Weights of a small transformer language model.
Architecture: learned positions, no biases in attention or MLP, tied embeddings.
MLP neurons of a small language model. Each row is named by its layer, matrix (down: output weights) and neuron, and shows model dimensions 160-319. Each number is 128 + 32 x the weight over its row's rms, rounded and kept within 0 to 255. Numbers have three digits each.
A block is one neuron, or neurons of one layer that tend to fire together. Before each block is what it responds to, as a language model described it from the Wikipedia text at the highest values.

Function words inside fixed prepositional phrases, mostly of or the, as in out of, middle of, On the night, in its.
L5.down722:172143108105126171089137136154094103126104120060142114186145182146128131092165123123188121154165168127138110152137143158090163134151085125107147142081167087128100084155123134193141092150109143117123147154135167136122135104131149070115101158091121044146102089172013107077108116163177106153175144149125075162134141147137132133122098052134078132116075159171180156158080107141153047078161196112178138103139131079108144088187060164135158138093219115114110154129096163129141087098097126
L5.down911:149156066115105155136123083149102073120156102144148168163109128106110116112155137136144127085143181068104152089124155145143140153153072068167094097101133109129143156095154160162178118124114095141137087143130142206090146124139160068160163070184094086097157092114065078154171118121109117101106078116088144164125110093153150122166112081149026151084117150116136104139130123109118106134151191114174141210135132102142112177147102085132163166150174130143198138094151157113091109130076104
L5.down1020:157098127154155160122188156124068134106140127160178066156140099117113075167121106124139066153095174060112109126103143156179141160152046078117096156149154128085148147176088126147147190169119118119152133085122114177127158081090123067134124121117170121126121103104124150141099086137116167140119146125085135157150117071109174110154083167197125120168106160083124116058074195156083117140109141128113092154103111149189143137135097131110088099160124161111148122097147194110118188188134119
L5.down1135:085191172099123102139123172134178137131122100156113038127156138108146177184157091137135137137170139133107182149103096149139133080124099206123144099108136133096043098124188117179103110155089106151073150108106104161094088109127115149112106115120155070154158102110105126099085153079166073140115145143123132145158134182094114137071117113125110160054073189125087083126119124120111129120110203109152145079164152093157156107104120166163175139120112166158103094106105147166120094117103151

Column separators and breaks inside wiki tables and infoboxes, often after a header cell (No. |, Result |), and the verb after existential There (There were, There are).
L6.down34:124111182134086088094097179124090107122168086094111121142095097111101140122153104169154118139125139206143121139119137123145091188120096125113083135129124122140082122080129157157103086150190144127114118107101109117177156110175158167146124118176136095097098137177159140069153134103147164195148090137118077128160113167205121139093112147142133122117141090201137085118086154168153096079149166193162155115060155144153059130114089066074066121158110076131137140157118104168099120144144140
L6.down88:120140073115128080101107178121181070094116130171113092162127086110161111132185107166094069126136112099168188129121101113083124105153120148101160134098121121193150182106066152149131124153139107125130128168122133192106135154088122148163099103080192108150115087141122116161126114140178120151187092161130111120158136142196128117183149104184142181133152116129133065113145098102156152189121131097143094095106134122137050083189170106133148131127121125124118150139069148063120149165081113
L6.down118:078153143150139047097076076102107132148155130174160140125173107143129154109168097106111091111145170124110170170107098172058096115153097127119091161087087115131136141114127143169112127093087135103115118101071124116120132102118140122120095189148133084148135111139129147119102098081128166171113131129169070100158117140093134077140206128153158077108159086117055160079101113162106106151074176122133089125113063152150142138116134111137145095094136189167121185166131125153162079097179211
L6.down137:161128168128131203138139146157079150136045129124099132110085097142151138160140115112163138069144076152109150192206159112126126128133138112233178132177148103115152122100129110124125135099157115146118194113107172118168105188156118097107152115109071162136146076120130211110119131109124123139113140119083140104189138154110091137154110159138085165099153160188194103058122158177197136136130144112156136154101203157138135146143175129139130132096084093120128077117102130080138138138148141
L6.down169:136131154130085130091061123095108196119162135105128174148122134122094096167129103117166104155119115129184117109145134055133174157103118142159099158109104092104115176128143135152117187142143157047113186070143061119121124145073075133142122098109153111159095167100096145108183102108180112169176149168147116086155134171084133113077197067114145169052146140147128071105096132095057138133120082158067138121209142124191118204097159193151138135135092191147101102136124111163137165145141181
L6.down236:076097146120151126139122099113130124103100121132079216168130087099130130112178165164159111122139103166116159133114147107126119090134168173080122176157085149122187120130129084131132137170087084153097095171086146143116078143132097097131101146112131121101137142121128093176119127141137079134114141145122083147125108084138103088124107103179079116161108078084160092117107043106131183143063187164068132098148112070127104109153103131180107071136069166146189143121118115129056187131133139
L6.down313:131109119108112089159146119084096128150132099128118060064157138046159095080080101084118140100138131149132168173163172087133106169115147170184106139171109101145090155141131150162059103119115110117094158156169115136119104116112137148121097113129052103111091086100103163152092127160162056107156088182129164134145130146095178081095100162140179182195135126113178059114094149128112111093089127091099165118120134134147120119142141129122112104102133151167098141104133072140165118097126137
L6.down454:176161162149112119166150095147094160098138134177121088117097083131128135155201129064118163151075136173084111093139048065100104164113141120176122049131147134141137170140167135107118180136170105152065160121105126135122164087153113137101098151150058156086113152111115117154100111147178100144099091079105145120135189107141161135156106164122120177125121131096170106162190125176110110158149160076222114095072143111109148122148178096120081104134114073146118065107124156088156139148089120
L6.down493:165212136046132168172102146074099131144110084106098151180097143117091156105153109157127085180160133058123164116136099109115167138122140089144148116113103122100097080148187099077157166110100155098105135139165128190141131106172126152092100097127161152200172096154113182097113096216119164082136187093150112139205056132116123150118130162144104109067130165068090134098086108092072082120132065123090111124104164144167120108165123124123110133168102108123102118094129157125076139143177152
L6.down589:085136186112119130098096128102118137166126115135143074079163138153078129108118124155145107176083121055131136160115134102136138056134138104125110112143132158115090130068099096098075133158192126177143101058089081188136145101123188150096078068150105128112120101157118200116129155096134072147102089142112175183166062089138126119071114184104158113117074129130167169195127134122124225214140073132132141131067163147130064115087085132191070121109157109095160061173158139133096162093101138
L6.down840:123090142163146171134122126110130131078202134161142123112113113097125141150144195121138057139193078147160095158098127095100144147184148095130125080086108097147164141105133145182061128171096113173170137173116097163071135142113180129115120132094196110169091168137094156099151073105174128168118144069162145141157196134139134120147118150126125156113177078117147113160131067160141142091130192167038139062108120100133121141132160101141085128131142135121131123157090087193089086154148117
L6.down851:160173162097165139148109167103099154116131117125081078108122141122165115109112067054139110117135170141063085171155117176079111125128141075148081133120115120132121122113136085121166127157156117085125188155116109116134144155095068180071148160175182143145108089078142154110178058145153166170135093151143143145179130185164079107134165110101148172115148137093150135117180120135131132114082145134134153147178097176174116082121115102150136097145153107104079091132103131074140111185139125
L6.down874:167105192114095139181188144106094158142111126182128184149130163155141097133174134126098191105136127169171121115124140138169120135117128118192103106100135166152105151140083126150148080069122085116133155154138156087112100123073104106187082105143126168138139111181150143140123106083188130119167157125165074090079086132116150164165147109083107134106124103129129082136165049091117096133112149125124131121175112145096156136121181138116133122179108119143149150112099107028133091183195116
L6.down1029:140178181126149109159143153142179070097150113162106144146117131133141129143133143117124102107145138084165144098113167106078129136175166129143132137103158107143128137169176101127169112091160189095106146116177218096162057152142094178124151111142068123122101092160184103127155144165124119112146159113123123064086107208138120110118061138071197137127095085085123126197087156123082100130091113120117110061101148076179146132078100127155080104148136160126119124153128145165103148155100124
L6.down1177:100096145194131113158166122098130107093109142122099147159091163128122190149092137139147156095148095137063134144142129118117157170071172170138121129113078166144100039182123118122150126095155052098082122092131104124157062145158156109141079116150128094053129101121129204154098136139147126155121092104114121089150121071145201129095150117226160163150169103139115108132120144141136095138160134095107091099177068116166132108148111123152122171136105161115150125155114112160162080131118115
L6.down1180:078163147132186158091102156151116112152114121137140075126070108112055173136127139110163147101173144121141159095060081157154144118136060120130082124090101139105121111114196186169125145159156209097053138115154164071102113043098132119143125127159138128128163129083100166129135104165191095113058107211128116201167084146096126181078078101145123133075086109136153099135176131119100166179145156150142177103107141137111101097110082140134150149112095170127068132109130145102114165172110148

Spaces and numbers inside pipe-delimited tables, especially score-table headers like 1 | 2 | 3, plus the space before a day number after "on" or a month.
L5.down115:129142110119134185134198108114091151111132051127070156144149135106137062144161110119115145172155026118165086130086197112133149082095175132117138122157155107118082104135151171098183043156118125106125113147144131086129153132152122139089142154073126075164147076126062178124167116126119164174163103117174084132165076177145155138129133148138049144098148090108186106120093112071079131147127091127095124163178150161078086112117145095101145068135137105108112121116126175099117084101146169
L5.down313:147117168134174127146125126141086104130191135101119096096124143072104144168147084124112151118133137094154089096054139132062184158086147095084106168147118119105133156216188085092120197213129153145138176133160132062130102105136164100124145187087121116099148089206081124127151120149117154125120146098156154125230152119134116071045112101085171110132122151113107118158108082040112117127121158117102117174141175098063155140156138174095091142122115120106108106134136103107123147212137145
L5.down635:108139162112130163163104135057149134150201101189138098144127095118114082121115114132169108125189179169113166098135099127091122178104122131148189122114193107190159146057103158140155110167143109109072070116141127137158107184077048086124100128121119092133140115111116131105152096108109110141069078193125116109112143094145148156156096087098180115183127146152120108136204111149119136124061138158083085107112150183114140143099093081084149090142183135082126150108092161164113150110123101
L5.down1049:133132143151118120097111166101098071097123034185101068124182124153159139102081126110198208107102064124144225106104126174120143140112179161138133156150161137140056126152157123138164113137142154139105134130103069185099133214106100134134130157129138136116139154128113135177061112116119163100150110161090124148125116116061133179126136086090161113112134079136114131089131191124100143136152121082118086134119159148138183121141076156123146093121168157118122101070142137126111099185136085

Word-internal fragments that continue a word split into tokens, often after prefixes like Re-, Un-, un-, as in Re-ve-aled, Un-t-itled, unc-ert-ainties; also part in as part of.
L4.down1124:122126185152087122062154145125121161131125152129107161203118175106126095101155149089133139179080125129097138158103180097141164124080130084135117099124060141106094138103094161075090065130114088110121102127150136113131089164119140128123087164119103134085077105187139162093146092183082143145114117154147114138092080130147118174151120170153110091177183149102111056133133093174189141156150113123139150132102093138157099155157094119125190053186131101146127164091225151081127069120154199

Line breaks, table separator rows and list dashes where a Wikipedia table or infobox list begins, after captions like Chemical and physical data, Military service, Review scores.
L4.down1102:123173134110126132152121152089144123092128127123120160212129172113161147138137120097144105131105095167179117099151101068126165099056190164100142137116142103128120153132139163147156137073129092152154073126215103117171166088088164107092121117170062104137150127121140161101137140124104204167111141088196102094170086110081141110112081100146211143130128137152121157104129129172124170117143161142146146080093159199079108147157132091121114151151155109113147098110115188108149109076104117

Mostly "the" right after location prepositions such as on, along, across ("along the border", "on the south side"); also separators and numbers in sports score tables.
L6.down15:131167121176102088140107137182188116106167171157109118146165089168162178164111096150097091114136154099097154115123107125126083140134136098142144102106158145144123108103121126107122131128096069174110136127130128128177118132129131144148080111095148080078063143094173124134090132162162075176086085158124105063167099092152153174098177105089129124187116184111130135128095146117129093151133092092135090115050199124184208120169205113079124143120134097123182087155104141152131133140135127
L6.down133:133093137110159106163134102133139150164083143056067069118089082178100153130167094089144134133113148118128137127106147177143104119053163094155160161139136135104123140152151120135145174119144120085176101125149079107150155130134186101127164168137089151139122192143138157116122100143173101161140166133134059078084111149140116066147130129160105110078130153133146121092120166152121135111121149103066112120167084173155064110083109151162107134158103159150134102076118103151066117128091155
L6.down159:114122123080084173141150100090138121134140114156097111177154127135141078139068133126174116117138111105142173168131155058109125126099133101147127131143121127111116111102147131137088114162068151173123112098146104064140132073172095128134088056083162148109108113135176171141159111148149144144096153179093082155156083117197097105153127155178147087166200095079140116112116114142068180139115151176144156114120141142091106110167080139134110178086120068184105132146124120135150163134164145
L6.down239:114160153133169076150104084120113077192156118144085104077149097082161125107099096160145104134088176120108113110059098140106132106115113114078093144139144147124124196136174113136126201037173117185126133130092093149142149116181147120135096113200149142087081152130164103185146148169096095213130123104159135137152139099197084147140160075067171138089121077104110143126107092117116157109094134142118112151174161147141125125050125085122103085139139164159142120070122165130113111158158135
L6.down272:138161126134126137105135163132135163184156137135139156130155117144130153130146138214125123083109153103123135131106086116106090044135169066161150159107133136141131111166107128104129151203097142158115120098124149091110146060146087107036132192144130127082126099109174174135142126072168109148107106061156169120139134120080113093126150147094134114109138199106113184090103129121170088162109122168099138090149121155168148140141135142078056092159160154123113074139101124123122151165156110
L6.down375:146129098169123036154118148190113170145030117117146152076037082107183070124140110179125078084167106072145162116149108134080132116171137169157148156200126146103137123152146116074132145154066175125127093188109085140092127142159113091162154105135089120116083137148152178125148122212146195157128134083106148140138104124184129120104143134154141097146107139181124182157098091126117164117154178203129133119114138165104063087146112142114111137088138087087169177124099076109106163169113082
L6.down399:179114182137051076097109150113126109129101142180157147071170150177115078130156146200115154121152141132182093121100137074167134108157080121138106149149130130071126158140129121155135069091062112174124116121185144122122064147150126108127140114165174093134170117139164100097111141124140119117106130127107110100104121180159144124171188152117092125106076141133086174144084137093124199149116134167162070128110131137159079129100137197199156136125116156179143102128144157091110115123097133
L6.down405:168136110127186149097131166188154106142136117121138084120140139109075098069084122098071168118115181162147113134123134132107152164168123157100143126118181055183150140158193162141118122166145086086130130155122113161163115160173090127099143120133121093095075126106077136119100150161140158126126114140099157107108061179127072149115183142094109126094088106164185132145082088142085140155131108171138174195122118139123138164155118125184164112169173092153202142122130117145141099132143140
L6.down426:132157102181155142145137095161071129136160140105115219109101176123146111152131182148113098106158108128115104139094135091124113128199171155118146140143110123152146096118111156149098150144080106140160096096129164109207130055113150112113158195096125167120046064100110120093116116115157138216233082159116142091128112072103152165143153148189119103127110128100138091149084160062155132112125175078140152131148164163129149120110119077122085133146113172152048151089100100177145109158137111
L6.down701:052093171139154108103148115147110144153170126134149104103160135076068102077152147133124129150168148155078082147105139146151142043178155135112109087144129139156161178106115116126155119143120185148106135098085108200115132174112086104148080162161134096103171168159081148057065109137142143158134133107139103175133122110137086057116179120181142160125136116159082166133118115118167139173081171128117078146161093126061168092113128149129094124104082153191136067166125116147128114088141130
L6.down713:097133168131073164130130120118095133085109115137146143137144072144119153137112131115139070065093160131124108143123109158142107141193119079124130072142086100155141163142162136188089210154094146193110102154123093071194107086089166136112154116171114132150152121113181115142166164108214106149140108155137092178126141085141123150073153062140124057106138173177091086172160128088126097120130131059117133140135175091142149109100169150076121167104114114087136127166105154165069129149139137
L6.down858:121148152136111136123084150165105124146090112126127144149058099112092146087083136150121160192117094063110197092186134127201130140073171093131138144166135087151156161133106138142157120127129167165155098196128122121090106107091103202135130081183127136173147163106093144125119183087075074138116167128167107147172089017125118114151136126095116106057108107103190153119132126113141122168143142185072127154082070189153121106178155107095107114124111117103127102154131128073061160084112152
L6.down901:135140150080162149090171096163153112147133144098074139193118118155127108076167068152121099089102175078109115096074105099052140179107126093155116101142105136162050094103130102134079197176149079122192136106077121159132161120123116155097125064138179145154142102145166166113135105137095122130118125143170120180121116117079131080156134170167088114160122090143132130180095155149088104126104175107122180056124125089121152136092108124173154095146070173138137135090182160142143159117131134
L6.down1082:135089122128137105158190148032108117072134125126124072114111117121124158135150133097063137150165117104101096147151112121060111108150043176084141167146141079162158103090111132070141130184167130087150098071123135149107175164087071129149117089155151162151154103133178137155117201131071120126133138109147167112144112082114084147172099139179102155136087151114135159085169121153159163130222093108142127130106187125121127169149097138132082105118123098110094146185102156162157110156100119
L6.down1179:148136118151093088153164137143125156129103101102108065115147063142045142122127133149177093100139172083113113156143121091179152164182058109111130132103064139163148122059136105181133105162133153077127161113145128133105126147170146165137106096129117111106173136096156075113166106134147181132171140114123143195121121093061080113133160157176132130108132139142087140158068192086113141156138137220082066086102112098092151149116178107152047171116166134125109116102109105120121161122081163
L6.down1260:190175132130125118130161091121068153131116143187130169104149174093184186140138184064129170148107095112079162133105134143109094081213100075084095203105109157113175116195114163130076096154135171165129153085108093102098135119101162166106160111132114127112081153128165115184087157110120165203084120114097109134140116127059062104159136144133166190112144073136123122169090146072117130152177176149120113147120108120093149158131078133139087128170156081152087141113116099128084093137130097

Words right before an upcoming place name in geographic or route text, such as in, through, the, near the border, or southwestern, New, Salt, plus occasional table-cell separators.
L4.down588:121111099107113133130108103109115122107190120135135150106145098091146136144085126118083142175117151103145117092211101160166141113133131090146154128140159172136040117131127095132176088109131113116131103142171122159145096121084106152081173127117117148115175171159171140149079137167179163128089076150088108223176182099129062099139166140146169086172079134113110119177109147154062120125124134115140129086125126114112120128066148131104059110126126135052128106074116189107115113150162111

Short word-piece tokens in the middle of a multi-token word, often right after a split-off prefix such as re-, dis-, ex-, in-, as in rec-onc-ile, dis-gr-aced, ex-pl-osion.
L5.down292:175106121108170162141094147138118108138164135085144107139175154143114173118064102117128135101120126172101166102178144114135125087121154099194118134072097108145136103181126119128101131087089170119066147086191095120144115128083163159149166123102153156110163179134119078091097109142120178197143109119156186117136188140124126111113167126137152159138080151108099116109119177099125127071142070128122046133129135031113117163115171167095135118225137094142139170094094163167120123129132133
L5.down1008:108128153107109111019124111084072139128075069148119136160116153141158077178106165115111203055128128191125113175124153153129174081094141153151139104130173099131146127136093113110165098130151148148080111084178133090106111116063122141144148154087124156088153168140128124131155204210117202123151120099160120142103095176096120157137165132152129149169099164107118116099125121145124182160117070131061119117119106118128117109171156194152169089148116134095162145143110131108088140121186074
L5.down1082:096138107165132129076108101100114129179152136098161150149125092138117097123117070135168182112200121216115170071122102125124145159150104130134165125113097123193129132140108155117110117140064126129072189179124099173099167082082161162147107123151139139092112174107110129135143034150177112111116128148113172102132129145096179111119088137119128193072124133128062085087126106185108153166072168077161087149146124170132126118155118122195164141166169116182139135136095130129093188093116096
L5.down1091:112130116135098153157122114185097122210083109193102108136129204147064148161095160155129069108174048119081084127117145071135128093106189129186162158140125129079109088117083142143124145131094149155065128144142132121123158085089072193143154105177123187088143172166118122121111112131124116113145136108147124096131167153096143095163100168143177180066130128075090215109129115136160171162137138173134179082090084049170076158119139115188127097123151115145109114119146171186149083112156120